MLP neurons of a small language model. Each row is named by its layer, matrix (up: input weights; down: output weights) and neuron, and shows model dimensions 64-319. Each number is 128 + 24 x the weight over its row's rms, rounded and kept within 0 to 255. Numbers have three digits each.
After each neuron's rows, "fires after" lists the tokens most often just before its 100 highest values on Wikipedia text that the model never trained on.

L10.up942:133109135167121137131123145186157104167174147127141093155171117129134185111136102086122134129111091101110119117125136122165129118127142136145142122131112119114106151134140117105108119138139128107133132148117154137123122171080127155129104133130149097099156128072123181167148168156100147120101134125122144129084136063147129131122107153147087110132152144176088164146163108117121128116093138100114100086088129206138116164113150109142108176076145129122112101102127143153107145125135182127156135101130109158140160136098109137122117087155164181089114113128104121109122126146120131179145132156135066153120103144131130149128149109165138152158169142113123159135112127140081134159128158125108118148108112140122113145116099126108106137104088147144099139146139135133097156124116126
L10.down942:150115132129100117123140106138095166157119153094132135184137148097145149067110112129179126099138174131122114102114136115133062113133138119127120159099127155089122105134123134134139133141097095095091148150123132147132167121124114148112162176139168091181134112087118137146108110164116106144132138113130110090090141072117115131138157153136115117113100130176144119210148085138096117125136150090168143162083104107114115114145153113155146126150095194132142076129108131134184122107093140132105124130087121128136148146096132137142115152118150167153119138124117080135141135132176167166130103126157141142105122122133113112129130152149107108173111144140128109098108114153118100119119192145134124121118116132144094116124128120154093092126164121121121142165138126103132121116162133
fires after: " V", " E", " U", " R", " In"

L6.up60:143117129121157144110118131091143129164131137146123154146134130125114159177109096104127137132142149136133129105138130122164126086112175137124143138083068173102119168143089126118136141136151168127130129145112129076159127156125106149089158125166120129169165133113143152127103152124135144101131155167133130130131163128155073152161141171127151124101128101096118131170157146129154083093129154127164115107124117137142098147148114138152148154131117127067127084118128150158115122108105120079103078108125128183136095120104124114128152123128125094153117139152101154083151154131135129113159109150097122102142158108160125128140093122134126126128123153120131139083090111114086131129122138107117131146147154139125147124120111146156139136141147111137172153159164099128096125107142137
L6.down60:147159158147093183131140105166136135179166120154104129168119149125129115158131112111128120068133099123112124153128115073112200123125159097119111111126129118109092113092098104145133113152102145115103143130088108098107165164165146126058112152124146119168103143146107126155106136161114119093134185118151077155125105126093138133178111132118156127111097103118150127153146144099129144123171136127147125123104097107111147127124131164119133108152125155129160131113162092117133117162087093110142151118136096143141155093122106134148119158137119140138130134128117159127142106150155099135098174116098128154106148139113139093131131112153138115160129092126103120079114101206104148133148131102149102121151135143100122168141117139157085125166127127121143149168132098177104118103105133
fires after: " V", " prom", " E", " H", " v"

L6.up123:118131161090136127120111139099109074133126147164111116180122118097115125150092132146115167188149160144122117138106138141082143159161125086145115171124112140178107174113129146093105163112190136153143148106126166138098123126137137114128106175116201089105107108102139150153146108125106131146129108113129113151123131126166145128082101099151111124094138132146143121159159117114150160132179147158112111109159129146117115121154102162083150122148144137102158108087119131108150125114140129147112135129179113165127112126115115108127105138111120135157094110131158131164135107102107127173162131136123162117110115121183141141111142148073123133116122148109156092101129079131117120125077142125115138141082117130093158147090124134095155144092134148144116139129102127118113131102109134
L6.down123:108159127121112131093104127075130152107133098115083131131130154102127120098097116089147116150141146104148166135147162138127141082205107102179125154107167097083152125114186144152127121115151117109114143142147108095122106128113155160114137117158116115142116079162096137137103121139140146102150087151078166156105133125115111198112099107179165093119147158115127117133149099121113131137129172141122160109147182144100110086151120096100135108099135095142184154152133118151125102123117113143143141113152121100136112137128153099147134108142102114109105094107154185121137119112123102170148122097131127162092129131117107140139130120113149151148107143119166147143155159109107166070062113132128127117136112128143136161123120164147128137154133126096116138082151134096132127083099158
fires after: " L", " T", " C", " Ch"

L6.up530:102176124162113098155115146148102138083081104125154124154103133138121126132104127094111130151109102151090117153092128116118148085136136085118142107078108067151110146120112135141135122149061108122126129115131122128174118149121132076158101133089086111131151148114130131115107126138128146140121106112156090146115103137125144092089107116135120144107114135138151112161107161113107177175101126112113145130159143165115127138087171108140138107128153129115102134085108140119132078171072143112109125130101126145150156158153115125159133109127104118114110092122113178140105106117153136178108140148111114123113095145129150137120162135089128147108196136095100080142146177076143125125114100143128124122125112130148132109134141117144153126105102123135079113136104154071069126097132111
L6.down530:143127117127154157120130111126096176074090096105126130150106108137104112137117147151098126099092107096113133123134133063107143103107096134118108164083136144122111158147125175125128116131115141074165125127143099160127160145124150166128139126108115166109108146125145165117136115118119152143112131090183114139108122104059152125135155083144153152145118088092170113129132108124097123169124096139122118172108092145148166130112103138105184120101086129132118159074100118133093137101126132159150124141157109106124150085150147136152146163145135106187109135133127144094085187105128112157072135133108154132157140141126133123128134164097112118136174102100159130116158142119123138131139103155152151148142136162120134097122151139164140142118105149139149131119098163105058142156089113
fires after: " t", " T", "|", " fin", " w", " L"

L10.up70:118118123160151134130100124114170104131134111134155125166128156142161132095085169118147105163123092114068130136142120148139108077131121130119121106112113153110106171125100155128104138121147117101141124163098145085155135106153157109076099168123141153136127130159166092163137145144148141133166133129100112117158084147103110148102137135108093136131169125162133153082116128151138107143104130119077119117139162115134130156136155131142137110113144125150127105086141127115119112098162119104178111130138169190119112126087113095126133126101116118157122141134136126171105127101123135158115111140095113093128172133102168148122147129189137168131094150118117110106128124168114101130130134115176139131149076178138116118143146137149111123157098129101098121070111146199116123162114136
L10.down70:123101136160163180145149162146123079108065108140108100171138135123096167149104108115130097156104111104128136168122120106102094144158103131115121167104148127133143165091136160142136125138089118138114173130082119101144139076149129131142139152134101120140123095123121125121114131130139110110156114115134151152086100150079140137112149159156157092157109119091117122136176101120103163164095118117148124084131130152104138098143179155139125102097149166099153101107145135120132118122111106138118132105132126144149096129124130104138119091086150124138133138108141115162148121103160117146094116079149114143093112110097148147120137145129114147114105111133160144135117138110196105137118180099156092115134168137156128135123085153183120149094065131111157101142124135119134130138092137
fires after: " F", " M", " f", " m", "F"

L10.up867:097162084130160076071158140157125161112150133100123129108133161147119117156129111149127118119110116085129091143108165163138114094160116176120145134113120122139109118117143144145147144169149108110136122066099166167161083144115123119156130124154157121141091123166114120125119087128136126106124118117127061117116094078144152095142122122141130126107089139133169130094144144166130098108115062168152140137138126118127094115133105107146077122083138131121108121141120122100130173171098111107094139105120143143134116146125084144134111140067161123130096149120103112160085116152138131097105109091104165096106132108130137096128128129138122131129152137108104085104137112119116153138103097152068139168186100117123144173132155118130136167126139113152098120078127129115119171124121134
L10.down867:142160125155176106127098131149154111114094108122112132154080139121107131141161144049139117132137138099117126116101136074135085111156067126101143123117128141146137132149131124124072148106140186116148116112118138158098117149128166106100149121170136127135157102169130200128116127190120119103095120090128139124101137149140132127117134130090125154146118140097093129101152112161120097146115082154159091134122156171121149089104129142135092125152156148079110173142084142127141112140125101110132161135106131137127122156174118142111157148153178153095148150145098106127088110109114117113087144098120126146140092136104119126091144134105125101138128132134128120120123120158142153176112081104152158141139120106132140121147090133102112108152144138075162133148116119129134096156131087
fires after: " w", " S", " T", "ey", " Ar", " We"

L20.up1021:109150121079130111126109126147129121119093183109154142167139182157130120113123091140138136127100122073116096129106118135125131145104148130150114164125136108135109162135145121113134170163182167130150128080136095118088084154126160103171140117183164157119171127086069122142066162157114121155123107152151135090104120162081116138125118137122139133135158168066113150094095117162117138149104148131124159110102123125122121086138087142126115108072153105103112144122126111128168100124121103099155108156130135137099148161129143108141098102172104118174148159162102114119127155113130133121110134133157114161129123108123111141162145118152105143100126115090138152135106143127136117128135109147101095069146161102119122143110103102122171147143184149131141129159139114108096158138130098
L20.down1021:148125148147107093148124161054124114185115122099130110124142122073108123149160098125135121138127114161118036098134113157116127141164102125140134146107111174169107114128130099102130091121146171161117138123113165110085135144121182099110116121131092083119143106133134139113117148175131150138114110115135163144122155100074118144076165154142112107114167164132115143125117113155100114118080131166165131115143175108131132096094133148112166183139136165142143160135146152157117120146130155108141156116122091190094144115118149084116125161149173118162148134121091118125127109183128090134104133137150114114080097174137093118125127115107107119154118094130145122127109133134117146158123114110117142101079154127145131128151131114147155106134150065160129118127110113150095138113132124
fires after: ";", " |", " /", "2", "d"

L6.up180:118089123128148127111141104118154142141120134150168112150133127102123113140101147160145130125112116116118155137147077106164113132142164137081136153090140118122166125135157156103102107119088145173121140099063109178108078112168134139122102158128135143117164128088165106095142144147133100107105164097136136124142151108155102170169135104110117106109122122138106114119139132117141096061149104121159151088096143129119107143132106104094145140119072160102171112110123109174136133108129141122099071079137096162112154097138109091140108125147144107175124102149142143142168135139102136138113112148101099166152126105165153140120087087111142115114151118111130102127093135102149108095138117075098178126090148120113111137135146110121122163138140133158135146138117132161133156099128166
L6.down180:120151153128144150095119127109120147157136091167114102127100163080092162129144143171113080146133139126125069112143134128117127164150141132117152159104102128115164158101131148108124129099112116160100115123084107166137156157143170126077115156125112146134164098120146089055123121160141142125084143117138146137127098075127097123116146105169105122144095114138117118163127166152092141111118120115114126114150129132112073136130112124123141104095140160120112103139173167129156148104112110131103127112153145119125150071142127121141127129111097107141136125138114149130175156117092132113148113115135143117075135078144152161125151119140147134117111122150138160096135120076119114153118145131106135116118134127114101115107109117099125085152151086127115116148183136115169129134128137
fires after: " E", " tra", " exp", " start", " arr", " consist"

L10.up1239:076109107108116135095153116122131186114136114128123144125134190117110135154129138118147140128153135137124104115106100133099096134128132122089131094134087123128132153182101150178160101090134120144154127106137148106094165147107108113161149110162109146082133117169180121135113129151125071117124109126153136119161130098130092082110123146107114131108123134105132137090135160179140101138143134158100108112114144155196114075098140136142149105135151068153112121127134154092152119142123145135093095158153096158188129133144163139132125105126108101150152120141115163121123093103143147118107134157098189096146087115135140097169113125145119165169163116142059123132131111134134127123114136122139097095139141123126124082116094112113096136090091146202159172153119183110158123163134131
L10.down1239:107112147132106127146133153111135132141131146121102131126118141146128108113146125146147137168161140118120153107125113142134165101135104107136182103131133063117121126144090129147101135115128094109144117127136122129135145117151119130109100168156140082136125128117143067147156133086121100106137142140164115156144131094124112130120136172150134104115099173123163090120154165099078130117156151140104124121130131132143121089143187119140152091105116100126101177167127123210121121155090164114104133147167091139180117143158190156133163106136123151137186142127131125139112148136128152093123131115152128098118067150091068114142090162132116161158127118113129142162095142165127147151116139126118143081127146133139143110111118127144168158120125155183149171124120126152127145133146129
fires after: "re", "\n\n", " Con", ".\n\n", "1"

L10.up768:126126127108141129114062154097110134123095154162159107149075110103099136134145146147113100141128130126118122105136149117104117163086152086123122144111131126095144143133151123153134161162109143131163114106128111161138129148145109124164147131100159073089194143112138141159151133101128182174151132100096137132136083172091098148139102100126095138141121086137138132154163135141153118143127142123150111134141120137099097115165147150098122136134108076067108121103132098127163146103162147128125143167151142114134141161110134144172101123145120124106101125120148129141134117116084110116126128113091136109135125095111101112185131159148110132128131159153105103139120131136128145103100134191105152094118136107099118097132131123155081101148134146123119200181142117146134137123128143
L10.down768:123118147169144085114092109104118146124136142113141098122084120144165141154136130130191147124130136154129135120110158112141131131104115099142098110132169156113117089149137065127174159160119130113140110118095140120181111054170133104150120118096131163080172123123095108119158137161148101100114122122148105138090128125150126105156151131117170157151131150104170152111139082169120153132089174172152110125125115120130131122119124079111132128093125108116118069117130138095154148100112141086099104145138135142088111091149079157098134115106112098139145147151166128106148086153155164152198150174133129141124122103131123156155100154157124126138132166133114134146132108128150128126132108144135136164082144167142111109175133096145090150133095140156145140149139136118130115167118128
fires after: " L", "l", "k", " sp", "L", " col"

L10.up502:113181154083111120097102101118163086134161125142127132089140099127168116149138123159147114123135128153123072108150142157155125137119164113128110099092144196101078134105109157106096132129097141146130118172156144123095125156088112134110162132122133136123133113173149122118131086109118095133167137119150159134119104156135132129085130092096107143137146185143181113118104116137135128129137142135124102146074133145126133147124117095142083146129123135098164146122096213138135133148133131110097112114151130124118091130179126164131141114126096066148132147105119078144181131119112114126111131128091142116134140133144180141142113131100103166120090130098144104142138104134177132138112128096090098122156158152160124178105118137133130156114156152151127130142132145127106138124122192
L10.down502:093124116155091166151130115117125149125108134140135154143123135123131097117168163147141116169134145173109138129133135125131108141143129102084176132115123081124161176127098127103104112079152155122135155101143130141111141136116113158158116143123167142152152101156156119110122103084107139131147133165126094143149095159168117146097094110150139140100096129132093102145143146144113115129135138107142129141076142137097173146125178107143165101145131143082104126205112161146095110098125122183138116117173152141127105098100158135161137167129095208168125129137134124149138158141090175105136163111085141126133140125127133141143132126122125123093155130068129095151114149137120076108114120106138092119126118105109177135086129152127145132134140121160176154148134123107155085130106130
fires after: " Miss", " W", " H", "a", "ach", "w"

L12.up1015:110133144121136112095097150133117112131096141112070132142112135083129096112126106121158182164133181123127135095136146123120148169148124144125176177176093159126099137110079099200119129087152115132157170144122141156160125124125098111099102137087096140098109154136132117128134167133148105125139145115136142108121152127120101144109102134109130134095118143121137130107131185133134152156142123128174111157149125176135083133136168098151138142098114120164135102099129103116126144105079121131098097086124123131139146088113194120164133108093134127118130109096135111169054119150138088122134108067133163094141126126161134114084104126148123122150142145140133131131122144111125125138131107132150126129131127135164179141086127121125084128171121153109130117094067122090106123167119103
L12.down1015:149160174133091164113144148124090095106076131104161097133141131154159158128123062116120136120118139120116115131137073136147138191117108154164142167104124144104147137103176134109128132133110110148137091121105114078161121113137128152112096103128149140119124129108178122154129149111120122145136134121095128101109153150104120121115156119100138162105092152137157157101113119163146121123128113122194119164133138195113120145099151120126111121131109145137097152105106117133118134083143146138130156101093106144171122127157146163153163123085108153103131156101120115118120111118133106121180096116135100130104116130110127138095102077130120094110150145178121133140107100140132088080128094124150123141125086101123134112082128085179128153179152135142120155113154129117174137167095134
fires after: " F", " G", "ü", " ph", "F", " Ed"

L6.up1013:118125100120121099115147126171159129107149126145167149154085122135130130184125130081085117100096134137129122124115115151174186104124133112128119158158119160081133064098081120134168162140136131089091134128138096153147087127162145116111129121136084156080117124115143132146123156129106118141138113125133131105124133126137113144117083184123132140154145099143139115097168155092137109075082115139124114126108131126124135094161118146120167131135139094146120103112175107151099135162201141107128135133117091159093126132109096176135124145101096175122109113149142127118158120141165157113149108177108167131120105080173138130122174149137089138160139182141096115098133123144112143144145131102162114104142109155129074096127093174137106148096131137118102115107118121110085109116171069
L6.down1013:113130123151156109108119128153117093170170149148158138121142104108127140155120143136170106125096097116135094081138127134111124144140144110132134142074098129118143142157141092125140128125139168167137103120098154136122127124117124158140148108102159110154136160107147154138198178176118087119073136114187085138100119158115139129137133120115119140154134108114112112123117077108113113134158169129168143058152127133146151083144100110127141127142138115171139089120130095140165125115129132134139101142112121099095134163140103123102167085113146107110109114150101079133138159141165215128131124079067097136143135149136129095139156174132115133130108116126190160162087081130127122084102105151117137140171138133133111142121134146131103170139147153139102161137112115113123132097131150
fires after: " V", " Gu", "T", "V", " T", "u"

L12.up123:125152109118161117124102128158155125131161130146103101152095108145113101120131140108161080136145085180156167120118137116144100165124158123176112170126132184112112146141177102099126073107093151171136123139167104125145121138152101140115103126139147136119148140122143133087148145099154133122154145146153132147156110118117135113135112132121126154118128094145123157132092175140096117184116137156117109141144116159187150110120092157119123128098079138132132179124151126093090113120076133130146165111094156133156179136103161140105144116131159099130133112151119155128123144141111102133076158098147155111125100138169088154119154164173156146122134099161133108129123096097151165122116156138140115143124097114081110059119138154122133082106118090152157099156121094117095122150209090
L12.down123:118128116128119101154139110126147110107098137145077143149131125119152136146117158125113088153147128118181159136164077181167119125167117127143175142114116142116123124122154129136147129125107107166116108121089115147116136132136144157120112104147115092132154113116099147101149094134119109134112116107132116157111138140156104100081150134136113136128096164132120136087094119093181098173140088091109112131177140137140123130130148093050111111149146134143112114094143098127121110125087117122170137112151120100145103134123124083092151179140141113110096127132131131104101102093155062153109167106185128110086163128099110161092132086118131127183109147131163160157144130130097133127105120117155121130176076145164107115201120123060109133114114144114172139156131123155132131106124099
fires after: ",", "″W", ")"

L10.up714:122132104119154086160124146152131133121142136152188125103131081156118073098138122162134156109138076111149129131084122126128136137154120145142103096136143115149122120133114138155143116116158171129113128116149077152116105113112124131135156109123092087097118153125121133140104171133137085121100120118143124154107150135126088117090079116113105115128118116122104112126124181141144124135154122103180098173136101156211132101113114125147136122142136166125107151092119121096125120086123121165098188120145156171104171125139123109146129116130145143156104134179155124085137097172171144139130110103163094133091101114119125116081109126130163154099130135145172072134077138099143164124140138140121157123118115164149143135103096127151129143111133134076107125137139167104125132105173080
L10.down714:146147150111152151160133161151109130128151164133121134154135131079120166173124152145086112131101131130135193105115138130185120170126128128115133157123084102104128093088123166114131155104126126134124077133078139127130143161128092133151106146119136123131163133122112179116137132102116124143128139109120151116118080162096149120124135116115141136120117113112116154124112137098122130147132079127131155133113120140125134149172124105120115114101090116180113108130126098110076136180105136161164123121078179136135123103108123096157123152097122122142111145111109128111152151112097148150129130147164136188116143151138199098119115109130101158129123099118078109107157167116154135157143114118103146095101094101151127161130157156109137182123089152151172119088126120141105136100129100
fires after: ",", "quad", ".", " inter"

L10.up995:140149124143153131122181111137146167148130131132123115092122084204163150129139143141147162070113104146089105113133161113175143137155125178181095178131120095146154131166130150175131090167122199118125153078101094115147144117141130157083121138158148116145112149170089125100147116152060112126155139128140138134128093090111117150122089124136137153074140125094119097148131130145133116119125121108112091139165128128149146174117128135094094121087119099140126128123116130106112089114199117098132122107141129166161131146094114087104113151128109155103134137140206139141171116125099114143099077141153145115112093110123118101146125112123121123084116167082115108129134134136154093143136107155087115128127154124111149150132105147133125160122114114119107149125152150148117125119106119
L10.down995:075081111150117133133126081130113135144141122122112099158100098131135145137139125154116124135114093103115100126180103113150157105080159140125138157116139143180130106114126165074125120148156155120103090132060105132160157156133172147107163146082126143183137157129123163103113098151137133098118128114110130092121138141153092130126116178122124103102178094101089138106125108112109126108145118091146121133111135122133150139132099104129164163099176136103113114115149123097124109129159134149138107084109106137114116116105139159111107165129088186147109141143119117092126116131121161135113100107158134175152107107142112167123141092122155146105135133134125118081146137143106134139126158089083077132156145093099171119093106076110127090114106119135159113111129129106111104120122119
fires after: " le", " s", " t", " new", " as", "arn"

L10.up397:123084114154165130112181160120138140146113167131114199121103147108106141050115148108162124104163116101152124128107147108117146145076126096144115131131086139130155123095158148117149130116120111158143162146092119091138114138117115089109148154114120131113121097132113164118140166132143083166119129092144170115105142114113153094140092134136109161149126137105142146108141100151173162167119103146137112133112171145135143133171136135097120151128130117111161123141152128163116153133162105102118107132110120125142133135135152154082100139191075093087141141133153162113162079110147111138125142126116128123137109108103110146120105120196108137121129134150125116139115101156113140140127118139143167110128155146094123131149124097093105114139110155131121126142086071158143162138138149
L10.down397:123110073122146184125109136158152097113143104152125128118128100119158142118118130127157140140148112146161143110128115173151108121142132092101133124102160128168140089157106097138097178127157145139176127115125130105143130121092155139161179129127173089129056141131120137104116132182114093090105144137111122102165124104157113119082161120137121125111111115152133097149119097129159137132142131112136112141103083165104170163099090121108146108125121130083093160107088139130112167142085106121153142128154116120116135140159166150168130166101156164148157152142129151163145158143173137133095157115093155149107127129114130094113103147157141152114137113121192172123144107128119113113151101141135127150137145118140117102132154128128107136139128110106108129121166126081132093141115101
fires after: "E", " c", " al", "I", "N", "C"

L6.up554:136139178126147100153128130150125120180073106133102121129114083127140098088161111080145167129111138152112120134137158166124150125120120118113149131094089119112116112119146135131140141122098101144150103095114147126096086128145099146147123133144135121089128102101145097146133167104105183143140140137117131134154129130102146133140099109107145149145100187117138101115124107147126156125091159099097152130128149101146119113144128141138075191134151086128163143112137120190138120119142162092182137145132142112099119134084126136157111110131158135171113117138114102103145128114176119075180146136138141117132122144116121156083135077167096106175119154115107126091148149135129140148117154091099170108114104168174112115102125138115107065134133098150097111102124133135113125100102158
L6.down554:146107153148141094146138123202133088148136121127119147131125113155141102094166149115090151145109141130104103126157169143090187112140115114128145124126123132127145154137162133145167146120096077114151139130129145110111097149112159121120109096105151073099106120122115120118096179121137105147122133142088136103163088146111128137124134120101147165147092126141089117153150076128122118109156141168125110116163110134145095105160154079104125119118191129110106142128111103132098109112136101115161164149111165123109121109146157129145124116149109175129103124102113109109157099100097184110086127157091181100133124119128110139113148121158100124157136121132147098117144140118142104096117137123113159125149093137126106128118107132114160077140111111163130103112072161089136111104134138
fires after: " L", " K", " D", " M", " C"

L10.up1343:142106124127180118106123123120107107139135146120116106136134121129150110104090102114107155117146105104129118096113154122121182133095101105119140160103162144164098116146125182132145081115133117143090150106114112115129099160146125116136119088141142093118161104101127177090113120112157088095105172111163111144138152147112091121111130127204155145157105139113098105168133097159161143106090166188158111127128117157128129122110117107138074121135123161133133126112154060129131133150107111157108154137139150168137133131176156147111139145110107121119155112149092135126122110127112111149163131173128155145113131117106160109146137115145139123064156132123120100103129138129112159135142104146135153114091145147162129081124102128096087105160101149124102098122127127152070145148130163
L10.down1343:147147146142114107120097113128097099083135149165140116097120145116140166099107161140109120135105136130126147139139143125166147150130140120148112118108099145142130117096103120148128137157108141160136140097145094109123123103121144123179170141115163138135154152161155108133132093106129148136121144130128113132094151089117136156118122128125126132092101135102166157105129106139101184128125139115088074108171139105131108151108165115100129136074126145129134136130108108102143111147130119156114098134165154147153109162132174129084102131115112169119122133088144136126162122125140162128161126136095130101095142167180125123166118161130129135164107116125101126123092129166106067145095120122124090137127098131148102126102091137135120115167074131112087074130128124105163132120082153
fires after: " L", " le", "L", "ie", "al"

L10.up1008:127159120156093103076117099085100121100137119116118104135101176091145113146153087128086069104153130136107112103157167115102127123149131110118127142136099090123136138138144125159103136129117109140104119165140102159149088124110123141151108154141168118103104142172181119112148137134113094134127149139164103142115129104136157129110113116127110142139079148141163126120150094140137135107159137123130108124151118121155105100140083136119097076117118121148132117134163159176132127124129150143158108131128138130121093138132142135127149153126125134127152141156077155179129102153121096131092140105092111132143117096205143124157130098135119125200127131173079131137111149162122093151151168123071136179095145114122105184177095110074161122138135143135115078091106089132154098137155141
L10.down1008:128120119088176113103109116135153138121124112153143109121140153149092137095144116137149134098144071116121095116119108109112112133112128108106130087150104128128115145127153106143121165094150106119118137125145164142140160049119137089144127117104113160109143153106143142144128192119132135108124127159080107186150167112163118110132080147143136145140126128138098093152174115106152147143138079140121146119140172125119102127140101075151054149133142119132127115115108089115125135118099108102072114149093097139093153123097107114107114122132165162123115165160114139161107134117135188140126130107184174129113113136081104112148131132101102089138123139083116162114138155121142113142130118122120120134134118174092103088162123131121126177135129143147183127182142174141150141117134132
fires after: " G", " A", "A", "a", "re", "ru"

L10.up730:077131149140129124159172136135169094121121129092083109166158146106124157126127119137163120146128091121181156099124131158156118137111109113089117144146133136145149148163117135100120133124177125100136160127144153144128098139129121115152124074138160169101146123102128088114164091089165098142105117105109099140137176109098114154123158138129164099116133113124129123119147104185113115155163140123106127117098112114102122158131161118113146177153134156116164124186136101143076084123143168119119079185101159160130108095119128134140139092170103110125130096123085116154150115158112116146128159143156151090120120103129150115106104107130112112127130146119123069152077092161096112143153133132116157148158133118143188109134165144144092138197133106169101102125103144102115077131109120
L10.down730:104113125163169141107129138079106178092101116146084124179125106107172119176101108098126139115151089141080123126123094144106105166130165127112119122143136142191129118104122112114147141130130093126119136142122144091164115119099127147137151071142117144113111108118114143160132107196125093110118155160127125122121145140108132094143151134139150120124111118162154124107129126125129132151112119105148121073127150090087117150126193073126135139160149107139179117100123119149135086139110132132108149157146105152136140116133167098089128113119126111126119146091140092146143148087156086133108117154104144170123143110094068171102103107112136118106071130156132175161095128120087130134115148112130122148139170088158129168156131127140102150093148124102094115159135127120089128193101143
fires after: " Mar", " E", " Jos", " Ol", " L", "ie"

L10.up466:131115143109156112133141170134130144114093148146110126126140136128092116145139083134113110126106122124172105125135177117112129107119116193113142099140096107150118122103126097139084130098125089117141121104135124121163135130130129120170139124103139148114156120156138144137133160097115103105119138146121094142143160142141114144142079127113117164123135111131132138096126142108107079146123142120142058114130147126124132096163134135111092167135093172100145141102146127115155141173138101065091105142062137109136125118179127135132117166116094117111091132171117129118109117138163125153179162116158106165072124081110099112129123141136155100164114154121101110110153169149157151116120122078108134139096099170127150124070114102123139111143085116135080098144065114174128120130154131
L10.down466:129156103142101078114105132157135084101122112137115141160157138124117160137139125073126121133112097147133155128153056143097128125148108123117107113128124129129139108096121115123130141098124118127186131149108138098129121126165089123097127137128141140157140137116124147144158107101131082134124108126135147155119165101130127109155134086134130113106094133125118153074147177144160107159136144134141153118126130123145107168103133121098146124128137116102153125136142122158118144095155118079131165124142088094085148087120139120135135113093135123143119178088172157116111140154133133132119109153148142171146091161139165130111126142088112085145133114106157134096115158159138151121145163126116100066171127103112087138139133095145085084121099105168129154116123117140145099112138111
fires after: " H", " A", " G", "S"

L6.up10:126154132124139144093119126091145135114141098133084109136151127114084151124088112116116117147125077112123113130139090118163147107162163143129136115123139123138134128127171114113131107118088097105114161155139164117155097126126131151152156133135150141103135181103123120164147145148130135157163143099157165142149092130102118159154135114128125150126102126183135106112137100128110176127133098110098188100154153083119115107199090119115146139071123154145112136132132203149110148165184140197135158140130132133160159153119071125117132150175147113141175161151100122130135111144128111087139126158123123118180144098141123111121180113165124176149140107123140153132167120135131127150150109081138114167118129132116112168103125156143100097125110114118129129124158114132125177098108097
L6.down10:139088124117122132148156104100116105142109164123139155090128130091140128116122171106148115193164086168116166124155107095116116146097188114148105124154127161137106090113149163132135099125155108094132116152145123108202110153147125130127129118099137116201113110120138150107129111156094087085169117167136106152068099164127122151147109126118169114126142103102113094119129114163098172115151101122074170110101139154170108144131168140126146111124134093116103095147149141126154149124133132125121151140096090117172129096120143145159135154101157177108165111137092108105129146071130053144152140127099109132130081109123152137148151107153113156171148150115111164160112153106124123181132154120155130149142118143132108116130143128098110111103099115135144129136157145100141133138138135
fires after: "S", " s", " m", "-S", "-s"

L6.up431:132125131120126099113087079095123125171175109134114096146112098061096177110115107094119179124129091121136121139154172116142122139134146128130136138120136126120097085100069166113103141110080134116129114111109110138134174174122088086114122131148132100108138120093195163141138143110105119098143105117144130112150142125193151095153167122151100116162124113127116132155132093127177126096082144156098102159092158124147142115116138138138163145115109121111121106108130101157147161101133130086143081111099112148108153142121148115164133117132182144147150146103153137099156153109121121159119144145096128128128128109143108144155124143141136128150111128133100111122122130137116167126184114126146115129110095123143150115118134151143132134159174163109141115130096126156145116145139146
L6.down431:127129172113088124137140111097136050150174137151137130127157111124114096145151111119149113119132202122104069130145126148145120126114115172114146121104113142119158135133159115167135127088110125055102158122094130140139100133136125170082152119121087176124123120127129145139138124176140137092116094146156109071152081122117105133090149124166158118142118139096126118127151092102126125108096135119135119106143136121066102133155160130142146115086113187111143124095102111156167176107163092094120123155152144165096140140139129121128142136121112104118128144143129119097114111153147111133138109154166122145104122113102123104075180123128132140154125088107151114112126133094099106102148106119135145178111135145103122173093112096080110137176085125152127108152131110151137111138136151
fires after: " V", "z", " Ed", " J", " N"

L20.up428:144140084089128160120155131122124118147085122156156105183106119175108140095107135121155116120066151095149134119134123103175134106154138129140161123172161131107089178146129141131164167107118108142138100154104164157088094104118137129152123137146121093136145142133141130176130137121117174168115147113117135124140153095100105152172124116104150133121110141103094096111120124171134111143117181121120137163088148116145134132137140130088110095107117118140158113123163142145067179116124113125120132091131168137118087113136122091123143141102148082098116143171066160097094150119154148107099150110152172138111148141149118141153117120105114117133146139124123147116133114085157140139159122103145165102139150158153137156121115142102122131135136097123113135100129134132153129134156143
L20.down428:144194115125141143118137101135136112117090151132101101131161124095133119123099134093142117138143139097107137161144154096140150111120147152173126105168121138146121153123117185114147091121148166106092093105108130088125117100110129120121127136144136069172110129106140141138172154125134140165116146148141151130116138088171055145125122119142121112124172115097138109128117127129125146107103170127121161160145179132105151149120133100107129139133132117160095135117086136153122128144124082098113129100131096122122153123120152205110143141107179141132138136134117124106131096071125154156094134149167143135164128116137118113159116141120122161130114085127133141147111151121135098132116103107159134037105077148126135146110146143134118118133082102114128119117135093129136157163139128
fires after: " |", ";"